config.toml
hidden_size = 320
intermediate_size = 1280
rope_fraction = 1.0
beta1 = 0.9
MLP neurons of a small language model. Each row is named by its layer, matrix (gate and up: input weights) and neuron, and shows model dimensions 224-319. Each number is 128 + 24 x the weight over its row's rms, rounded and kept within 0 to 255. Numbers have three digits each. A neuron's up and down rows have the sign that makes its largest values positive.
Before each neuron's rows, "fires in" lists the words (lower case) most often at its 100 highest values on Wikipedia text that the model never trained on; "fires on" lists the tokens most often at its 100 highest values on Wikipedia text that the model never trained on.

fires in: "into", "to", "close", "replaced", "by"
fires on: " into", " to", " close", " replaced", " along"
L2.gate249:126098144122125138137123148094107144139122128129133095161122127089093142133190137136142112108114126148143131128110182141151100182113117130110117114130107096079170134114093174127117137120114098113115188136110162166077169160099153148103136113178123154112131123094169071082154114130124156128
L2.up249:126116122121163108093146111120107115132113131098121160118129102095139164116123100108127109100116116123092104140096090153093137150138091092110155090107122137116105083151084146141143100105124135108130141141109126160128127146115100145074155143109147134125104154128101142134142146063110117144

fires in: "as", "after", "history", "because", "true", "since"
fires on: " As", "As", "History", "After", " because", " After"
L2.gate14:129135133093116106158102089107141096114160143127092141116140145098128131169082166106119166127157091122089149093198125136136148082156138134111110086140135145090131077117119134121082179151128132144127117134105139132142095097104104119136164131143142130162145104127117134112102148133110099150
L2.up14:091102080141095152152146135157100144125103127114102151132098119133160106155128172187136115092121138114128112103107091131098126200123136157151130127105149102107201105147106105130117105100152136166115131154094167120164135116136106167131139127117123139124119143167097112132109135144136140134

fires in: "the", "third", "that"
fires on: " The", "The", "ird", "at", "the"
L2.gate1090:165137159128125124145114123183114131116120136127100146127098127073090101123067141141117120124084140148161126104108148133107112126133089135115113116111131166124138093130114135097121162096148145149160159097138134133100166173133138123149149153113113166062120197131110099117137097126141143117
L2.up1090:082107163100103095143154155167124132165140140111119099111096124116105141131092118167161119096109120141099117081134135108134165123119102126109114110089149161144099154126092117141064144131132117133122117123120141113100147141112164167129117150152165130123091120125089092078111140085156110091

fires in: "all", "allen", "metal", "met"
fires on: " all", " All", " met", "ll", " Met"
L2.gate1005:174077132115151120146128102121120134122183116115145138144130100143094126153103108131111132131046146140133156175133153129116121140150148114100129152100149123174086126126139102088158124143114098174121124112153111146135116111159138109151166111158140131121157124114136130128127098078132145050
L2.up1005:163065113181152136132127191149167138128157160128112100163151090111131100133101126146094088124112141175141123150167100174102143124191105147135114080125158119117166142113129171099132101155133122127084108158099109111110095130115100131150130131119139162132106153145126109097162128139147152099

fires in: "for"
fires on: " for"
L2.gate284:123170151114109103122126126172099128145151081120096140134132095101086109162164133142165143171086160129146145135171145077143136119126147125101116190137089122137125144125119120127133155100124092183142123152105105148117138148141133101142153148141115098111177131135136130131145146095119118141
L2.up284:176137123141166096165114092158154131160160101091079131164205145122121092139150108158161150130148150164123088151105108132112133156145187124128149159098152123169123149114134128115088113106104127132133135115117141132136103123087098134132127132131131167154130173120123107125115140098151112131

fires in: "which"
fires on: " which"
L2.gate1255:139145098119112127125119135116085135142099109128097107106157134149086120164138162114146146176127093173079064154110093103131120125127105115122159151107155155149150100129112123134112177112131099122113122123101152120139116148145083157102124120106142101140133132128116161125094144163134100122
L2.up1255:108149136179158109146135122136082132118157114128116117135094092118132096123114100139131120142074189121166094153132104108148188096116113102134135145126138138160118137178108124134106073129130153096131100180157159155130170111089138116103063130112140136113138117101116155116080173122144123101

fires in: "to", "on", "about", "into", "of", "arts"
fires on: " to", " on", " about", " into", " of", "ts"
L2.gate434:142128105114131130119142084120165130096107153150135155116139117131130141152158112151155150163108110092068086120117127086130122097126118136141106145128111129136151158150140133134118120108128115149099129154099086150184129130112073112139100111134166138161113123121129123133113103138135109119
L2.up434:139135129147132103125150107124109082137133093117142121129128103137100125140117120162107138105172120093138115109168124112131144124078142126127110121173091141184102132161154106140150096082141167151151144130128140113137100056145115107136143123152128112134104120154119151131102157084149109151

fires in: "into", "to", "through", "near", "remained", "nearby"
fires on: " into", " near", " to", " through", " remained"
L2.gate423:125103132155111139127132152124128082140135161138145092148144119116100121137130150132182165123131120126076106134109119137096135141138142113094141102136094136101129104134144131137113105152160134103113130149135148134132146110165132130132139128109120137137092153146111158089159143147122128119
L2.up423:134099150105131137125107164112140136099098124140156109088157180105144140129094154159111097134145119131117112122115151114132100137149114126133145087106149087118174096131100152178102152114126122150132157104085156131111158156104145123131125105110101103149138130122142152102099108125137131083

fires in: "to", "merged"
fires on: " to", "erg", " Cl", "cl"
L2.gate1066:119136149158110096119113103135121088118090170138176098116106100099095165112142156139140119103149148155112111128122091140105139113109133104093118124137094156105092111113141114100151112106143098160112090144137131137125169122135131087099108152138117165062085083141134073109110161110146165088
L2.up1066:144081141128100128140164129128139139105147153122150108130128130113128155073154151130096123098106116158090118144082157147111135115115087117129140119139146204113148146122151109139116122146153144113123159088124118138135145122149175112144114134143101139096150138118127128078124165149134111120

fires in: "high", "short", "brushfinch", "highway", "total"
fires on: " high", " High", "ort", "ick", "ush"
L2.gate948:110113117120112140146111121127096164151100148161151106107108095081123142126153125117123148111161115128129125110139111141138151182153117126133112135139098106153152099137141095142125084108095122110076077114135128099120117098124084136118091121105129082158143140137128110105094133146106098100
L2.up948:184149145107121122197127121128122168147082141097148131088088102098119135135150150090122107114125151135129129165129128142151128157161154084098127142112151106085151098141149121105158145124111133132138098077154137126183127090137153151147127097115198109105101148180131094095153122094098141160

fires in: "which", "who", "it"
fires on: " which", " who", " It"
L2.gate499:110186108081145168142064120107093118183092103124140163149117129122116127136114114130113145158114155168097093105151131115106123143139101129144146116193091141149133114153110121117123117105153155133140167100119114107114094112109148116121163127150155174142122092090089116128136139142136150111
L2.up499:131166176118150131098120146160115146103075103157121131113135078114124134078087130166063113153128126089103110133106148142134160086135123116096135101161145141113135124126116107151144131088098121093112136128127144109116114142122115127085118141128121131133114083152065109182120138126125151118

fires in: "of", "by", "alongside", "starring", "ofakim"
fires on: " of", " by", "ing", "f", "side", "ring"
L2.gate990:094111111120118109128113096175136116146130121130134106152100116143116122149136121139143171115141110102111098141143131105180122094146106107161127123106122150159115196098136156139120099117102145165129142149125135123131103164098091145113153102148135200125125151092159142147149119141118149167
L2.up990:180130139108121090161149152130120119122110137105131095152129139131131141160108161100126100148102107125128145112099176099121170121136155092105100097142159140106110117185111132157136094088108111124136119134106079109159123126108131120105128104152138121157123104178136123114106149110167130129

fires in: "over", "took", "to", "gave", "captured"
fires on: " over", " took", " to", " gave", "ured"
L2.gate96:166129095116130131175078111125102112137133106096159103100100127069147101117101161156107136148107115093131143122114107131136139138142093123146147118142106123096142093150099161086131095141128076089142111105127143105150115143136174087163101110136160099140161154092078173062158141129138126157
L2.up96:073107114087105107111131149125145121078113151133131110100107111117124104135118122170143109118121123106154113159148063141144120148152144096099145138167111163149162136121093152101130115185135152092100123124125118159166105131148089089105102096135151119119126177151119131137176115182127119140

fires in: "from", "for", "if", "antonio"
fires on: " from", " for", " Anton", " if", "ov"
L2.gate692:150122164116126107169159157135121138138098113124165147126147120138097111125122140170117139132106096139142123114158134133116169133121153155063070107111094123114129147174142112149115136112121120157146172145102093116109137101127140128128125136090158114137137157117128167108163141116132113118
L2.up692:130126126161161135149131145116106126149152143135119106180141158150129147130137101156155155135108160102123135099151145121115106156132129144131138097145112133169124134104143121136116079122108137148110185178138114102128114134132173144088162157145091110156117137161153164155146132101168102129

fires in: "in", "eastern"
fires on: " in", "astern"
L2.gate880:128165202117117128165158149162104115120123140143171111174165112089131106092106101176142139147127131150158122136138141122149100116128139107128123176091103159074131084100111100117108099136144114108133152115154129146161126148141139132159166131106086133158092192157157106105144116173160161115
L2.up880:105157143130121111124139140123137151147146129139128153144173150113164120142140164135151144118159111114103148132155111141092117121127121140125135120106126129160134142095157106144109141139110180157171124138115100116142152108156118143100134131119126126092110100134124147182117150140149126129

fires in: "music", "civil", "musician", "organization", "musicians", "into"
fires on: " music", " civil", " art"
L2.gate405:159171179119085122127128185131105106116112129121151119131080126129124138124091137095146133124139094141078133128079099094139118124114152150090114115091153117144166100118139133128150086150122104148156140095151082154116135140103089135156083107123086178131128158148120093121151135108158135110
L2.up405:149149123127105157133132074124156092142148141146133143168140136127172167115149164168126142114106110132125122181166137094126146119132096105147160106099157127122106139103144119089096192109150127106158136134114121111149102106105126088102107077135149152123132114113129162135148189166117091125

fires in: "can", "may", "will", "would", "could"
fires on: " can", " may", " will", "ight", " would", " could"
L2.gate226:137098105138124123129127131118119127152150185126149114087131106146085146136121106089176080123126120146087159110152122088098157118186116073130064110108131155142165150111138107051126122129105128193148152112134122105162119137143142124140123098144161103089098102136126116106096123136119121125
L2.up226:161116150119151132107122118102090126068114129167156105136163145130140171097118156126111109186138121144152097146122167128135144122138125128135131114093120108120139100120063107123123067121166085154105139113151130118117114098104181116118139164158096125119136121104091124124127099106085109112

fires in: "of", "angeles", "sister", "chamber"
fires on: " of", " Angeles", "ask", "ber"
L2.gate918:106092215095042136183121139158146130163079128126121123113116148145108133120098088153114138138107127091145157152144150082115145129114128127131126152126130149143109156133139171128102105075158109118119141121092153103134116096082149171140146126150097167081116136129173118132102104124093151092
L2.up918:105145164105130138105114127083146096155117156110096095140169121156095109106092100144105125145104152119198122177106141120133171141128105090149148134140152106124099109147170170125158089164112176146155123104139133158132127118111098113130107122103150147130111140088138139158125084109146140099

fires in: "which", "kevin", "kev"
fires on: " which", "ev", " app", " res"
L2.gate370:138170126128113125099093095141091151172136080159150110141149109156112120107163098096151147099135138131108118165064129109134162127145076110085132118135164124155141107107098120090104120116139125132137144142146092108122103097079154101136112170127177092124128135156106127123181113100115137102
L2.up370:125164151092148176154113162154106112125116103156128142113082089115166111102130124142113142122123111091170123168136103099115142130114129129126126147138104102105118123123166133127102177143133127101139153120140119159155136128099128147118090108126091186137161145139133115123112145102110137153

fires in: "under", "there", "understanding", "whom"
fires on: " under", " there", " Under", "om", " There"
L2.gate657:132123150112083122160122149132104112120120098108090140101110104078154122142165154107125121146139151161100147118086088128165105099124127109093103144072159113134139136110148155083144155117111115118126106107153090153147081111125124127137092136125089121095140125135144103097141170090093135153
L2.up657:132096118145141168124124138161110107116102123138153150108090113100127131127130132156107142165154159122115120133122143101100156081128132160132105117135131105151091134098107133167142112156116110129106105143136156138118144157105159152125126107138112154125132127146081167167127104193127150117

fires in: "he", "this", "now", "armoured"
fires on: " he", " This", "now", "m", "ark"
L2.gate898:116091152106101096124140126131105145155092135111140173179135160131138144154109111134125110166129120104116102131124131107144138190110132133154128156122174101172119086140125097098163110101174105101114120118123167125153169151120123111136100131154116106098111086142144104147136143134118151081
L2.up898:182131111139139122114142105128106131124094109076149132131108110102115146120109093095146134144120084129126124160146107119177164101104144152119124102137163153151144098116166099116118082119122152112129145114105098146108180140162116117115114176139138099158078125172120120132094129153109142114

fires in: "in", "on"
fires on: " in", "in", " In", " im", "b", "c"
L2.gate339:130122145118126127156132111156111074122136131128089128140080186129099127105140119157170116156122122149077109155105112137155107144169096156146117098114097130176126142112163141144166122072123172112144099102083112151135134130135079103158123104103126128111123136157123105145111139144161153111
L2.up339:076133163141127108125169137155141159123078104129077107153127139117168110140091102152161132115135136167132126132153127127123154093114115143127152129086161124139168148156168195164102119150148092157156143137120083123134151104162125137135112188128115126123098122095163114136193148093140107141

fires in: "university", "college", "school", "family", "party"
fires on: " University", " College", " school", " college", "iversity", " family"
L2.gate921:164130153108102100138094111147142103112124112115131107103131165143143100143117126134160169106163092134130123194096105104143143145137132102109157080101157113126143083103119095114117171134187169134130127165106085162108125102121097128165141151094118163109146057129102162089133117103111164122
L2.up921:134077093105143156174128111137115123129164120141105131133103122103101112092078096143136136169137095121129107101102118107101150119098109127134174157108120121134155153141151157114105120091136149159137122098132137124117159150113147148148090139120089156144110128112149101114110134106130126153

fires in: "by", "of", "additional"
fires on: " by", " add", " att", " of"
L2.gate870:119112103128143148126090100155142112121110123090117105106133082143155131123137156169142095082138137132111114110171110154134108124139149114120111110152104105141107108103148142163131115102133112132151132141152120102114168133082136090119163117115154158115102138127136124105159146172143169107
L2.up870:052110150133126087133161116090155121084114112106181144114107182102129129181093117117179125118131152109090087123154148121115097131142126140089145166129119152113099118178125134120122134176129131140153107147121131139147127136070131100153078128130148140118117119131178109122139149110108110146

fires in: "under", "of", "federal", "into", "decides"
fires on: " under", "eral", " of", "H", " into"
L2.gate1223:096086171159115142150121113159102166098154126069158113133112121153132152117115136134139123154116146144094153121134159090146119079100123120115139093162131141119157087108109161109139126134143144114131154128099126145078090151095116138168101137157107161147094084142151113134123100123142138080
L2.up1223:119117152153094124156111164130110129140143116085128139096124129129142103155140115160100114160170134133103149166188095120137110138132105180103110128189122151145118117148090127105133135112131150102103139177123151113131117107160114153108119140150135110108108142126157139151100123186139081165

fires in: "under", "at", "above", "near", "below"
fires on: " under", " near", " above", " At", " Under", "ow"
L2.gate247:151123123139127154135117157157127153122094059122135144143107132138115116140136100132098135129106117126050123107162079122130111070126119102142131105117125105133138089079127105109142105124150104116133132153146138152161126134134108114131121143134127177099102171133094150110113138166113152121
L2.up247:092169138126081131118139129115151112108167116147138135178078096131125129136115118101129106129152106104122141136170146172143113141101124112119119154181134120108120089091156123139151162160162106105132131099125107190136110159161131091135130162094087138118113141137113129137119129089107167104

fires in: "then", "only", "eventually", "also", "graduated", "graduating"
fires on: " then", " gradu", " only", " eventually", " also"
L2.gate738:146157094119158134187076112144119070137125130102093168164113172082162108115113141138145105137122092113113139162120096125129145123144147110136138138107126168141145089155159122138093104137150124150143108101126102131128138118166173118168142136165159128122090135170140157093146149122138155123
L2.up738:148114147122091143130152083137079123115101141140155155112112132150141147118119085113145119134125104155154095132111163093129086115115105105158110131112131116100128171145110149103134152096093140155150150146079128161162137118101130146118164089144094126138083174109129150127121139130106117105

fires in: "music", "neosho", "arts", "musician", "musicians"
fires on: " music", "o", "e", "ts", "im", "he"
L2.gate433:103113157066088115132092117119112092098127135134167097171141137138112111082098191073134137124115092143102132139098119087125138104135131095108166154158106182135105117150146143139121136113160129126132161132154068140118148118168142094109135113116148111110116141100097131168175100129167121137
L2.up433:111128121106110116118108172140107118109135108141134185086163116130141108163131151128140112124135143106128082123146151127134082146116135141125141107140153152101145144099138157143177190130110125149139101127138131142150100127108098081154109121081155170090145088121094109166130156116132134119

fires in: "hockey", "soccer", "guitar", "tennis", "gymnastics", "football"
fires on: "ockey", " guitar", "ennis", "ym", "cer", "one"
L2.gate144:172125131174157136141118133100117141106117121122132154134139124080119171115135137109119148157125136125151143101171125136145128103106111103124105125115127124150115113115116129136165089095106117110138128152144094122066166136140134133134151182163118144127115154148082104114130115110111150129
L2.up144:118139179163112155130104090166119127097125117150117119119117121144137072074155162167162111114156144114108135098118152124136125141114140135157145117103126078123106104150100143179128141101125128084178122143127155090108113118126175126143126092110117131177137101100114123198174114139131116121

fires in: "by"
fires on: " by", " By", "y"
L2.gate1051:137169134089142093164150118148125080110102161132131137152091159148176137138145160144132152116092144114115120107188135085110097108102161122092105109157097119126088086154144103132113133126139150132148111116150092153146117128174099083060155097124137159098109104145114112108133172173075151119
L2.up1051:086127123140096104157154128114131116092104131088127136123127121120109112113131110173108135102163164101125128119143114121140071123157098109123119090113122144121122140102132154123080096152136103160114111160076124171161120120116097127139141151146143131101101138096063123119125134119117148132

fires in: "in", "by", "during", "between"
fires on: " in", " In", " By", "e", "pp"
L2.gate135:110158090142144121188099103143092151130100114105154120139102170069148137110166138172119132133124147140132112176121121087105125155148150103147131134128107095140123104150110081071111131124108137133146128129109132141133121136156105122142154142130141127116136106184128134117117102108118140130
L2.up135:138094084118140117117098143079130129116083132104120171096109132109094111171134148131117102145163155082097140101182108130140129125146126147125125167087145097142145150136132145097128120169138129146131089113110154174121112109116158134164150144100161102135116143146169114165154161110136085118

fires in: "world", "high", "positive", "gordon"
fires on: " high", " world", "on", " pos", "in"
L2.gate666:112124070138108122134136145113086086145127124110166144066123128100103123125154154136156131103154111178076085141083089143099117169094074108111138078163142093086161119140162124130137082126134138107121126116133105112149097125096124149133142171120143142146107170153121117170101151119104141163
L2.up666:119154121090136158170111140119103104119095118125120114134125134110146116108144151115161089102089199131119127142136112137131109134117113171135111187151133091102092129111082115138129138111113114149107085148167162137070117116117157129122119118140165127078131157086129092143120166148155106121

fires in: "which", "that"
fires on: " which", " that"
L2.gate937:098152082154130125120147162123084123165133148149075099121117129093120084129128137114117137133124116125136135167121097082156159084135086085112154132115128112139142143117144156109134112110106120119112115113130091106103099127114120100117113145139165157118165130117114124107168126140150154174
L2.up937:153117125149131165138135124162101136110131099151178158148129129151165175120114134125135107108090125146165118157116129068116112125108087131126127131129157140117091151143124096112092165119149105154094100107080116119111103115139150129167126129117089184117126150128109095124137169126138150140

fires in: "after", "in", "during", "following"
fires on: " After", "In", " after", " In", "After", "During"
L2.gate925:104132144150152117149150102155132084138088129122135141121125140059146112116118092129183170125137126144125103141155127146087153125146121156117130112102162130139139073164193136078130123092128108143139102149114154119133114126133128069134121124153131162110123129130165138129110173133121115088
L2.up925:106114109140132105102130132123131106067092111114134136101094153086118113131117104163114110141136151107087120149134144118125164083142105143138158111091121107192160118144152102135113163156126163172155111140071128111105104105115118131122144125144142159144121100118120115121132174154151115105

fires in: "all", "daewoo", "asha", "meshal"
fires on: " all", "a", " All", "cl", " ra", " Nor"
L2.gate1202:131128121136119134141095105116128117147118143150124133139145104117118154119165157141066118121102128146124119147157119076145129097121105138125052116112141133150128117148158088110108148118107127185144149147073120126119080107145196111122149101150159149139150109142124091095140109144121147077
L2.up1202:145146134099116120148115126157151151115115128147137136154141174099131133153112190131085096131083133105142130162154125140139155127172113131128125095124146107098105137086091140145121092078116102118137156105133098113152163121141172129141112076163113129111090144157122090141153107113112157104

fires in: "under", "at", "against", "understanding", "sister"
fires on: " under", " at", " against", "ister", " Under"
L2.gate985:123143078149115140173114095159101126137111096115117118090101124143167078106150137122146120151100154117118134102147134119120136154164134108135085090114087158114107129112115114123137148186139124151137079124162114145122107146088119093106132117099131116112135114098113094107142143162088157101
L2.up985:136096086139138125149141173115165114113140192113109167136112143152126154123140098100124163114102096131126145167151138092123163126088144127152138148077121126082124151122132136137154161163145131148200090136148116146106113159113123132095129115108105134113153161135107088120140123141109100110

fires in: "in"
fires on: " In", "In"
L2.gate553:119115117159138119116079124117160089096158149114134148111133133126079148089136126174084107106107122151090158100167133157094141137143132170106115146122139110163152124132142153159122152100117113107157115146074151109141085131150121137120102138134140120118100156135136084146122158114166108108
L2.up553:131083094149087127167119137078108148097147149134135135126135132116099102136150098137157116139123129108091109133153111098112160129123133154128145130115116162136118116138129141108130134137133155201079139105122149068107143084135156129128114114148115176138127082089149121126102143135103141125

fires in: "under", "joined", "with", "for", "to", "understanding"
fires on: " under", " joined", " for", " with", " to", " Under"
L2.gate340:150110174122116122166103144161131151118144130071148132137113126121135078088124145086113133120100119091171141108104157114135131128131186127113149121122173145089090096144174103119121155144102148114147142082108105150110140146127168079143123129107131135106088096150145107144162186126136132123
L2.up340:131119142148089130147129140144132141101081105136134169166108153169129168182125128143105158120131112102104102109127112085134107126107119150132163142149168131121103096144095154107126151127164144129124138099173129161096114088094162100122118155102108127123119119160099154115162164114170115110

fires in: "of", "to", "arrangement", "emery"
fires on: " of", " to", "y", "rang", "it", "ose"
L2.gate145:148130095156096094127092140120131161131086144101140160108158125151122100101162093132120136164102069149104172149162145118129113144121140129090131071147072143158113123137167138055099120102134111153153128119129086086126111154124077109121135136150140137133098115120124088131153169170131127126
L2.up145:155132081128154090167140082145092141129144147121114099148109102135105129173113096151156138173174136166145072140130135114166162118131115133123118113148099116160159129137152117123157138117138141184097133138116130166132133140153147126118141138138158189152128115142151161090107149136093112092

fires in: "body", "way", "ever", "upload", "condition"
fires on: "ver", " body", " way", "ad", "ition"
L2.gate640:077150127130186134114124174130140130102113122150145109098076126126147126106131171173111101174123114107136129125095185123120172144107093148150086172120072109101144143117127127134134204126106132149112154163102147132144135105122130125150160112158144120118157113140159177133133144135163116159
L2.up640:101117139150122129155107097150136158115113149122155112070136078149182157103107164182117103127144130161162153123125135127128135160090155114126125145106160098127106113111135105110113181148137121142123123166139129144068122112135128115165144129097109152169105135141127125152128142132161135118

fires in: "under", "world", "childhood", "wild", "understanding"
fires on: " under", "ild", " World", " Child", "old"
L2.gate455:098107138121084154134136142166158105125132104135134150096134125117186146121152108131154113102178090143136140140139103087116093149152125124107117113141133108098107106127108088110095170127158134092113091100105130145134152121141101119121145175152156096097161107136148111098111139132129154110
L2.up455:142091079133107134122123125090165104119090136132166102136131163101114187119147183172162124145129108123114158152164086212143123143101131124130102140085109131100132129100159173121129095124152150144140078146174146146133135064104170143132127129170102184127085139139144099125104120122126109116

fires in: "two", "three", "ten"
fires on: " two", " three", "ig", " ten", "est", "en"
L2.gate1099:105114121151086101155120101099137134123134134158137102135122110153110152128112114117163123170104106168114115143145094144140127175164119122101144066154091116122140086177129139111158131125147103133147142160131132133124102147123136085117101146130109118137115116144138143123105114128106104109
L2.up1099:125117128134114097129143120168153135092111142117130143102124135133138146094170135100136136105113098137130095129152181145178134086133126147123142117123165159139111113134125108142135132156162120103099118129154118154124138137124102164112146112120116095172092120098088090145113154176123159135

fires in: "of"
fires on: " of"
L2.gate88:124110116135121106171135098132156096123112143137155136133144156118144117149103095106122147108104147157161171112137116112142145107117143138118074121150080108127112118138123146128106102136132115102138125104112103123130165163083124118103092133116131149134106110122139112096124136146148092075
L2.up88:146130130124172103131127109157117095122141113116098131121101135155148128132098067156120114104080159157146121104140122122136168071095140103102101081154124122146132136124150128147135125103123125090105116132105133120111114096126150124077146151095119173123128164103096157103122104157109103141

fires in: "art", "arts", "artists", "news", "artur"
fires on: " art", "s", " Art", " Arts", "ts", "al"
L2.gate607:108133082118066157176099123168101139132196126146113146106108088129129100111145135114146113157111131145176154176150130122089126145083152109121117125150129126168139137087165111101131149082134156114159110119192167094126165104136116093105091119153111144097145136109183154169157139164124162147
L2.up607:186122118099121141165108113173155120151116128166077140173153142147127136107128143097151140159181084159126127125090107159103117099100123110137133086127161163134090125154185105127098092138123139144105134092130138126147143089120107108134130154120122117140089123106133108150145175137140143111

fires in: "as", "writing", "wrote", "listing", "to"
fires on: " as", " writ", " wrote", "ing", " to"
L2.gate952:097097108132132101148092128150118138117132098144130129126152092129146122100133156103110119095168156138128160136098118167150131114141097131085122144147120078114113126113149121127099101111088096133085127101135171120173126137126114101110133117149134154137142139149171120095146102094104151094
L2.up952:107123136139106104130158142111092113111121123137131130155156167106095109150151162039125130134125140130153172114063122130135125143116093117103162152105097154146104154118159164094097104116130135129141158128132109111141180135101138115104118130101115115128173114122150125134122105105130128147

fires in: "no", "any", "one", "little", "this", "terms"
fires on: " no", " any", " term", "ittle", " this"
L2.gate617:133133073108102111140143135149129142124141099142127144108078115143113095133115160088166155144120127153116142129124158146117146153108139135142121123112141098153148167102109144118124135110110138132089143114145133120125154117101109136139135136135101150155120165150132094111099082182121146116
L2.up617:125158098146137151144105115099163132183133124152149137096122140161106113064132144161142109090124107125118138138153112071167170131103110191152139154096119140148162123110138131121147105135145154113111126179087142140124089119146129115171166125155127128137108092130144139155100116115103124132

fires in: "high", "primary", "highway", "higher", "middle"
fires on: " high", " High", " hig", " primary", "alf", "iddle"
L2.gate1166:157124153112085106147089159113121176111106114103127091130127103110129143117093141085126146108135128137146140145135162132137137163130142153132099093144099151101170133150111100153136089089142129107143125080115116122149139131164121136150152105164165143139119128114109107159155124093108135118
L2.up1166:125125120110081126174099112098103154147103153135149163095167113151142102101173170112142134123111102155110095114134176130096119149140095092105123096146107140074132137092119107176128067162127120129168129135156110103140121109115125176110144110136169134135158144112121070122142130164067143144

fires in: "to", "against", "with", "under", "from"
fires on: " to", " against", " under", " with", " from"
L2.gate34:137143128090137088178140069165098145125104100130121160140140129153130134162131113119139157121164092106090109093173117128136136124134141141141123107150137133165100105116132178131117137096139159137128088080148081144150133093141147085161145130155137115114140110145098156109175148117126129089
L2.up34:143111135136142095141177129111116120121097137158106144087122122158164116166152112124141109104133147107137110121152102131161099125139155103110124120124154189149093145150163112140068131214109163170102108123179139102125164144124161093080124144131118173113099146120128096093140109127138147150